python train.py --num_attention_heads=4 --intermediate_size=704 --vocab_size=1024 --init="uniform" --init_std_down=0.00796 --learning_rate=0.00213 --beta2=0.95 --lr_head=0.0117 --max_grad_norm=0.5 --batch_tokens=131072 --max_steps=3980 --dataset="wikipedia_en"
MLP neurons of a small language model. Each row is named by its layer, matrix (down: output weights) and neuron, and shows model dimensions 128-255. Each number is 50 + 15 x the weight over its row's rms, rounded and kept within 0 to 99. A neuron's up and down rows have the sign that makes its largest values positive.
A block is one neuron, or neurons of one layer that tend to fire together. After each block is what it responds to, as a language model described it from the Wikipedia text at the highest values.

L4.down70:34 61 50 57 67 54 39 74 23 48 45 64 48 75 56 73 40 53 60 89 51 46 62 32 75 48 68 37 52 52 52 32 65 52 53 19 73 40 56 73 63 32 35 53 25 37 60 41 54 45 53 66 44 42 40 59 24 78 27 55 34 55 48 53 27 52 40 47 62 71 55 47 58 70 58 72 48 38 32 42 42 37 47 36 36 62 35 43 45 24 33 32 68 47 48 43 27 60 48 77 51 64 43 45 54 72 37 43 75 63 63 49 71 39 36 51 46 40 45 49 30 46 28 38 57 39 61 43
L4.down188:10 51 41 35 50 58 58 56 77 53 43 45 53 40 35 51 69 69 57 70 32 64 57 35 62 47 72 58 27 50 57 70 60 32 44 38 34 43 69 65 46 49 38 55 60 61 64 50 54 38 57 61 54 63 56 66 49 40 08 20 35 35 58 42 69 64 33 56 45 88 45 79 57 52 47 42 70 15 52 59 80 52 52 39 56 66 53 28 43 52 36 27 51 46 60 39 43 49 38 47 43 53 49 51 65 50 47 41 33 69 56 56 52 58 31 67 46 49 54 54 26 62 49 50 34 42 55 25
Responds to: Mid-word apostrophes and fragments

L5.down15:54 53 43 42 62 52 51 40 30 59 43 31 44 75 59 43 64 29 51 23 36 72 41 65 91 55 60 46 36 49 65 14 28 42 52 45 41 37 51 51 83 42 61 70 75 42 42 37 34 53 42 17 77 30 61 48 57 80 48 49 69 44 54 48 58 48 02 59 39 70 45 64 60 50 35 34 63 66 34 70 61 17 63 64 70 43 43 54 45 51 38 71 41 39 53 65 28 38 45 45 62 44 50 68 37 38 56 59 54 57 26 43 31 54 43 57 70 58 69 51 56 75 29 46 47 43 56 52
L5.down55:26 87 53 56 58 54 54 79 81 61 60 76 71 39 61 17 69 67 70 32 44 62 57 65 71 34 24 48 41 47 72 41 28 56 54 47 47 71 65 33 31 44 32 37 75 61 59 42 26 72 31 46 64 35 37 63 56 35 57 48 75 61 68 38 64 42 56 50 66 64 59 63 80 15 56 60 45 61 35 68 35 60 56 57 44 62 49 30 58 29 36 53 32 37 68 51 23 51 30 43 69 41 35 49 73 54 44 33 42 62 58 58 42 63 36 15 53 48 53 40 47 46 76 48 67 28 39 62
L5.down169:58 57 64 44 56 48 52 45 27 69 59 34 37 52 60 37 72 72 71 39 56 61 37 52 51 48 53 33 35 41 60 38 46 52 32 34 35 49 57 45 39 55 61 68 45 27 63 31 63 71 07 53 56 36 39 43 41 52 46 25 43 36 23 46 54 45 16 14 52 53 60 56 51 64 72 59 47 59 57 42 13 46 40 57 70 53 44 66 34 65 68 68 44 15 62 42 57 48 52 47 62 33 54 18 48 55 60 36 76 51 44 41 55 35 47 72 27 52 73 58 45 37 22 23 46 59 54 27
L5.down189:47 74 33 50 61 18 51 58 52 60 65 61 48 38 41 43 60 39 67 28 52 15 52 28 52 56 53 37 37 76 67 45 36 49 40 29 58 41 49 47 60 30 48 57 51 25 36 61 53 51 38 40 71 53 48 60 83 75 41 41 47 41 47 47 54 42 42 46 66 25 51 41 46 37 20 47 51 24 65 85 37 63 63 39 74 61 76 13 57 86 41 40 43 57 49 66 64 62 39 38 50 54 37 61 63 44 38 49 61 97 63 60 40 36 31 60 63 71 57 26 55 36 75 52 37 53 30 58
L5.down274:55 56 88 32 54 50 26 79 48 27 31 47 53 42 48 77 39 48 63 18 50 66 46 41 48 31 69 37 51 61 38 78 60 60 50 50 58 59 52 68 52 32 52 48 58 42 38 38 56 47 48 33 59 33 58 50 45 70 40 43 61 11 51 34 34 47 47 36 62 34 38 38 42 60 58 62 54 54 50 66 36 43 81 45 68 36 42 42 50 59 33 57 63 59 13 53 31 60 45 39 46 51 76 51 36 61 49 48 47 27 50 61 62 47 70 66 53 37 50 50 51 46 25 35 55 25 29 52
L5.down367:41 53 62 31 61 66 50 50 48 56 55 33 69 50 38 51 49 55 32 79 70 54 54 35 20 42 38 67 51 53 49 45 44 39 66 41 57 44 37 39 74 58 52 81 37 24 66 39 61 52 28 47 35 47 70 42 79 37 50 71 54 76 64 56 48 25 79 14 25 49 66 56 45 39 80 68 73 44 68 52 51 51 62 47 42 58 66 40 53 59 44 77 38 63 74 63 28 51 84 56 43 45 39 67 41 57 36 53 58 73 65 27 47 60 50 31 64 58 50 39 45 55 41 58 34 67 65 33
L5.down502:70 31 68 28 73 49 72 60 66 81 49 26 47 35 29 37 64 57 53 42 69 47 50 64 67 45 22 34 75 58 76 49 33 24 39 49 39 44 63 38 69 37 43 49 52 50 50 39 63 77 66 41 36 26 52 61 37 36 35 53 42 49 54 25 45 53 58 50 56 37 37 73 62 44 38 72 63 59 65 33 61 49 32 57 52 37 34 60 48 41 57 53 67 61 28 72 54 57 39 49 50 45 41 91 64 40 33 46 37 63 37 39 84 49 55 29 73 29 36 48 57 32 37 57 39 61 65 48
L5.down701:53 51 48 64 54 40 52 52 51 43 66 41 45 48 29 57 58 69 84 53 52 35 60 35 44 44 54 48 64 52 82 39 31 61 64 49 35 56 46 38 85 36 43 30 18 63 56 36 33 45 58 37 62 65 77 48 28 19 58 29 51 37 32 26 40 59 26 52 48 63 57 55 36 63 38 46 46 62 42 65 45 15 64 65 31 59 50 42 59 54 09 34 38 30 93 52 36 51 50 23 42 38 57 60 49 48 42 39 40 51 51 29 67 35 41 67 57 53 43 66 47 26 42 62 66 66 35 37
Responds to: Mid-word accented letters

L4.down205:49 37 70 50 34 59 72 63 36 80 23 42 65 52 35 58 33 55 70 60 81 49 38 73 41 54 60 56 40 29 58 73 22 36 29 71 45 73 75 52 65 57 29 67 71 18 39 43 28 53 46 25 49 35 35 44 51 45 45 48 59 29 59 59 49 44 46 57 19 51 39 61 54 55 46 23 61 71 49 58 49 60 63 65 45 61 39 46 75 45 50 71 57 89 56 49 71 52 48 30 38 60 62 78 32 41 52 60 68 69 52 57 48 52 83 25 52 29 69 26 60 37 48 31 66 36 49 46
L4.down276:45 44 44 60 36 52 19 38 42 67 74 49 47 56 21 58 55 51 72 58 52 45 55 43 65 41 83 40 77 59 48 61 54 52 41 64 62 55 54 58 36 66 41 52 65 40 57 71 28 45 20 40 61 36 47 60 66 29 48 53 31 16 55 24 55 77 85 66 46 59 69 39 75 63 30 36 38 58 38 59 66 87 61 45 73 30 56 40 59 38 59 49 66 29 58 53 64 44 37 34 34 66 33 61 33 57 45 44 43 25 53 46 47 69 46 67 47 28 41 42 53 60 34 39 53 57 31 59
Responds to: Mid-word vowel fragments

L7.down1:51 46 45 46 89 54 77 50 67 55 46 62 56 79 50 53 39 56 68 44 40 56 54 39 69 66 59 39 50 45 28 31 43 50 47 64 70 45 51 51 50 35 30 60 50 44 62 35 37 48 33 61 57 27 56 36 53 42 79 60 84 39 60 62 42 48 08 55 47 47 78 59 32 50 40 36 62 36 44 55 56 61 59 52 17 36 47 40 70 54 27 38 48 52 63 90 52 54 51 59 61 38 56 39 30 48 67 26 71 58 30 26 25 75 31 47 49 78 30 46 23 65 69 29 54 80 48 56
L7.down225:38 39 63 49 81 38 44 50 62 62 41 63 72 70 56 51 38 60 62 53 51 46 60 43 48 60 52 33 29 39 66 49 77 48 54 55 63 70 65 42 59 45 70 57 59 72 59 34 44 55 44 58 47 63 33 66 38 37 22 42 66 70 53 33 81 58 61 54 48 43 35 41 63 38 45 33 58 22 47 51 18 46 51 25 76 70 66 25 49 45 74 59 41 64 39 41 58 58 32 51 43 91 70 60 74 26 51 51 21 53 63 53 56 45 66 45 49 24 46 49 47 42 57 58 76 59 81 60
L7.down253:53 73 44 43 39 14 43 50 50 60 36 81 82 63 75 38 38 72 57 57 35 46 71 51 49 30 58 44 63 23 46 50 70 17 74 42 47 47 37 37 38 53 29 11 61 51 63 41 13 70 95 58 35 35 54 61 31 44 45 66 49 60 54 53 61 47 06 48 55 47 35 59 22 54 53 47 49 73 55 55 39 33 34 47 21 41 34 37 54 48 66 66 56 24 55 42 69 54 31 65 49 60 38 59 34 45 44 43 56 56 38 59 50 36 14 28 33 66 26 68 39 54 33 45 44 69 62 62
L7.down339:29 27 49 49 56 76 58 60 64 59 67 60 32 24 54 40 54 12 87 25 40 28 67 47 65 45 45 30 47 65 60 05 62 60 50 37 47 29 54 44 58 51 48 72 50 38 43 76 42 43 53 44 52 56 57 62 22 46 49 55 53 45 38 08 23 64 74 48 73 41 69 72 46 37 30 56 52 62 58 71 53 36 77 48 70 26 55 38 50 43 21 66 37 39 51 55 57 27 38 63 52 61 39 38 26 46 41 76 43 65 58 52 33 32 26 28 51 54 71 29 52 54 46 50 46 66 54 61
Responds to: Apostrophe mid-word

L5.down115:48 75 49 53 20 75 54 70 39 49 58 47 48 46 44 43 48 47 50 24 59 54 42 36 55 62 79 53 68 68 46 52 77 71 80 28 43 57 73 11 49 56 40 85 45 44 41 41 55 42 68 45 73 64 47 44 71 30 41 35 44 67 76 70 40 46 09 53 43 96 60 62 62 44 55 55 64 34 74 70 52 53 48 38 38 52 55 40 59 46 54 47 56 58 10 39 66 49 55 70 51 40 45 70 63 39 40 27 46 62 47 85 71 38 45 55 53 69 51 50 56 55 22 57 42 37 73 52
L5.down226:37 44 54 49 21 83 72 32 46 43 76 44 27 63 57 45 66 76 67 61 60 62 41 29 60 62 37 30 64 76 63 49 49 54 36 42 48 46 60 50 51 59 45 51 50 44 39 28 50 47 40 46 43 60 50 46 42 39 49 55 63 39 64 46 56 30 05 44 54 83 63 42 77 58 18 54 31 54 55 49 36 74 56 69 48 66 52 47 70 32 43 60 59 46 49 60 29 32 98 94 51 62 54 69 39 54 53 54 55 34 49 54 54 54 41 63 68 51 48 22 37 49 34 42 67 72 36 25
L5.down267:41 54 42 39 63 60 77 60 51 40 61 69 37 42 59 52 62 45 48 61 35 60 56 29 28 43 55 42 61 50 68 16 61 47 39 56 43 49 26 44 43 44 54 49 73 50 38 69 27 57 33 37 52 37 58 68 36 78 38 36 64 33 47 64 42 54 42 81 63 69 33 67 54 54 49 61 00 38 72 73 49 33 63 60 83 53 44 28 31 38 48 48 57 64 77 76 27 58 61 57 44 54 76 61 47 53 55 47 55 34 38 66 43 46 45 41 90 42 36 48 64 70 42 47 78 60 51 60
L5.down327:51 31 42 56 43 46 32 54 33 40 26 54 57 44 35 77 42 58 39 63 54 27 65 61 62 44 65 35 57 28 56 54 43 53 47 44 47 57 52 60 15 44 25 55 32 52 21 63 49 50 71 40 45 54 28 25 48 51 29 58 49 40 39 32 39 50 75 32 34 47 64 56 75 49 15 59 63 54 52 62 28 54 60 58 44 62 59 29 55 52 48 68 50 72 52 61 48 54 29 52 38 42 28 13 52 57 50 66 43 26 65 41 57 39 39 84 64 30 42 44 41 50 69 38 29 30 53 42
L5.down444:34 51 21 47 46 60 60 33 56 70 47 35 18 48 52 42 37 54 63 60 54 69 42 35 67 53 86 19 69 49 37 38 58 49 37 22 50 62 33 71 47 64 51 21 50 43 40 49 46 58 76 75 24 45 77 47 57 34 29 70 42 82 61 34 61 66 55 22 52 45 24 60 21 61 66 50 52 52 53 60 45 34 65 39 70 58 38 54 56 66 50 50 63 30 77 21 57 44 46 42 48 52 47 53 28 57 55 74 43 51 65 38 49 67 59 45 53 34 46 64 51 52 72 34 46 63 49 56
L5.down479:62 26 46 12 60 65 37 31 56 60 27 47 49 47 67 47 34 39 58 50 38 21 63 34 51 78 25 28 38 60 47 19 74 45 44 68 41 52 53 79 63 57 65 50 68 49 52 50 39 74 43 45 48 45 68 41 32 44 38 43 35 48 61 63 76 69 20 23 04 56 36 58 64 57 48 58 58 60 78 62 55 54 57 58 53 78 55 39 50 59 38 64 93 47 65 70 20 38 37 44 60 62 28 64 29 61 26 26 36 47 54 56 57 38 32 18 78 45 56 44 39 44 37 54 31 46 60 40
L5.down532:47 49 41 65 63 45 57 35 38 49 64 60 45 54 77 61 60 28 52 28 53 51 58 29 30 39 48 46 19 45 72 50 65 51 57 88 70 50 64 41 38 37 34 71 66 47 55 52 45 87 57 90 32 50 54 54 42 60 33 66 46 49 51 77 43 58 55 42 73 46 45 57 34 43 57 67 36 70 26 40 69 57 45 51 40 63 14 46 51 68 77 61 69 65 46 56 51 63 50 72 70 47 63 40 34 18 76 18 49 28 17 30 47 41 56 50 46 53 78 26 60 28 40 58 55 49 62 54
L5.down639:53 21 29 38 60 50 29 57 40 61 35 57 43 21 62 52 35 46 44 35 44 70 50 44 51 49 34 43 46 83 44 51 61 48 73 33 54 43 68 23 67 75 28 47 63 70 49 49 58 58 31 57 73 52 58 29 75 54 30 80 30 21 55 65 27 47 61 45 54 47 45 50 19 54 45 50 77 39 22 54 47 63 43 66 48 47 58 69 53 75 64 42 54 27 65 26 49 53 32 26 47 44 56 23 21 48 80 52 25 45 59 20 60 57 54 53 47 45 52 44 59 60 59 39 59 72 66 69
Responds to: Possessive apostrophe

L4.down509:45 60 36 51 53 64 36 57 20 48 55 90 62 36 43 73 34 42 61 77 20 47 53 42 65 65 53 45 34 45 43 50 44 40 57 52 35 50 50 72 85 59 44 59 63 56 29 24 49 55 67 47 60 70 54 37 66 37 41 51 52 22 65 43 64 41 33 59 60 36 50 80 54 45 71 47 71 25 50 66 60 41 81 39 50 39 55 43 45 54 66 72 46 65 58 55 75 30 51 33 27 44 60 36 46 53 49 35 34 44 50 43 85 51 41 74 83 54 64 59 33 45 51 36 60 57 31 62
L4.down515:61 41 58 49 89 49 39 64 64 65 39 44 35 42 57 61 56 65 53 56 36 60 47 60 63 17 73 42 70 51 65 31 53 54 51 63 75 44 40 32 49 46 60 29 54 57 12 68 47 56 57 36 54 82 47 60 15 71 62 45 57 38 62 63 33 84 74 53 41 43 31 39 21 46 60 61 60 38 19 31 42 38 85 72 43 52 51 35 48 42 42 66 42 52 50 40 34 27 45 38 76 36 52 55 66 38 29 51 47 32 58 43 61 21 43 49 62 46 55 56 71 58 35 38 62 18 34 26
Responds to: Incomplete word fragments

L5.down16:52 56 51 35 61 58 55 42 23 51 47 38 39 60 34 53 27 60 54 59 91 63 26 45 74 45 52 60 63 40 65 66 50 53 65 55 45 78 78 36 44 64 39 58 44 63 52 42 66 65 44 48 30 35 57 41 43 58 85 52 46 56 25 42 35 61 44 53 53 22 70 48 32 57 43 42 76 54 54 62 27 48 37 28 79 39 26 56 55 26 49 34 55 50 52 38 51 34 39 58 65 58 45 60 69 66 39 43 41 58 43 71 47 80 44 68 62 54 68 53 42 73 55 25 42 95 66 46
L5.down174:58 48 59 78 48 73 35 55 26 71 47 33 47 35 63 58 44 61 68 35 31 61 57 29 34 65 56 32 49 53 27 52 39 34 62 63 46 70 54 54 68 53 57 34 37 34 51 70 14 66 43 36 40 38 46 40 31 40 58 37 78 90 49 42 48 53 38 65 48 41 50 55 48 68 62 47 29 70 44 37 29 58 32 63 48 63 41 28 59 36 50 36 40 31 23 43 51 71 28 53 55 30 38 49 17 43 38 69 46 11 45 68 51 59 35 57 68 82 47 52 39 47 68 37 55 41 33 44
L5.down195:56 51 57 32 27 46 48 38 44 44 48 41 40 48 45 74 55 66 58 85 33 45 71 48 37 51 39 46 47 69 26 52 35 28 75 57 58 59 57 53 69 57 36 48 56 51 40 15 52 64 26 84 20 37 30 48 33 66 51 70 35 64 39 35 44 62 06 65 26 40 72 26 49 56 52 48 62 43 22 72 42 27 29 70 51 50 32 63 44 60 50 35 55 65 41 58 34 32 44 45 56 58 42 50 47 36 59 32 42 21 32 41 57 82 49 36 48 47 39 19 27 44 51 39 24 85 33 21
L5.down216:26 41 67 59 71 61 47 48 49 61 72 73 31 51 59 84 71 36 66 44 51 51 62 36 31 53 56 40 84 53 41 56 44 28 34 74 39 69 43 81 36 14 50 56 72 31 64 51 63 48 57 40 36 59 63 52 38 53 50 19 66 50 45 43 38 58 00 26 74 42 88 35 54 49 42 49 57 42 78 48 50 59 47 47 47 60 58 50 49 32 61 83 57 55 62 80 43 52 58 47 31 58 45 42 39 37 46 32 16 27 33 55 58 57 46 36 60 66 71 38 53 69 49 51 62 41 29 47
L5.down256:11 89 71 54 55 52 48 33 55 40 74 54 30 33 39 46 45 56 58 34 41 45 61 47 44 51 51 43 37 48 78 63 72 30 69 55 66 44 28 40 42 10 49 22 50 73 39 49 62 28 44 54 51 23 54 42 46 41 54 31 93 47 59 61 56 50 39 18 27 77 39 49 64 26 40 31 55 51 34 62 08 25 54 53 78 40 46 53 46 74 53 43 63 64 48 50 58 61 53 37 36 54 50 62 78 58 50 57 47 63 47 55 49 60 47 51 50 42 58 42 15 66 47 49 69 54 44 59
L5.down455:44 38 55 57 40 43 06 60 79 64 67 59 42 25 44 53 43 48 59 31 63 29 42 46 34 48 64 52 14 68 17 32 54 67 35 44 64 32 41 57 75 56 75 56 54 52 46 43 49 51 26 34 57 82 85 48 47 33 53 37 58 46 57 51 34 46 60 42 69 45 56 22 31 43 41 51 52 53 47 58 33 42 70 66 50 48 60 61 52 68 59 37 43 63 56 65 74 31 58 34 43 37 61 75 28 44 47 32 47 27 51 71 65 41 81 28 37 41 62 51 39 43 62 80 91 44 38 49
L5.down657:51 42 61 67 63 71 31 39 53 49 41 53 51 61 72 50 66 41 62 26 38 55 42 62 36 76 38 68 48 41 52 64 38 50 44 57 45 53 61 45 26 42 29 33 39 73 28 59 50 36 33 61 40 34 34 35 52 17 12 22 44 16 56 91 47 40 49 60 66 55 41 36 22 35 62 33 57 56 47 53 38 38 61 66 50 64 45 36 43 41 79 85 67 54 56 53 85 34 38 64 63 14 44 21 38 28 39 51 40 45 60 70 58 59 28 63 44 77 48 65 41 64 54 71 67 57 39 52
L5.down658:42 54 43 45 55 56 37 55 45 70 73 37 28 68 28 52 40 59 58 63 81 36 39 38 26 46 46 47 50 35 57 62 37 42 46 71 71 39 43 57 37 69 69 38 21 57 57 39 59 46 69 45 59 57 77 35 46 57 42 59 57 22 42 87 40 46 41 75 63 45 63 60 49 55 44 56 33 48 68 55 45 42 50 30 37 49 60 47 14 20 37 66 49 50 31 41 35 56 51 62 34 37 45 64 54 58 50 54 49 58 56 75 71 40 71 58 68 55 49 61 74 58 68 61 52 60 47 54
Responds to: Mid-word fragments, especially "elect"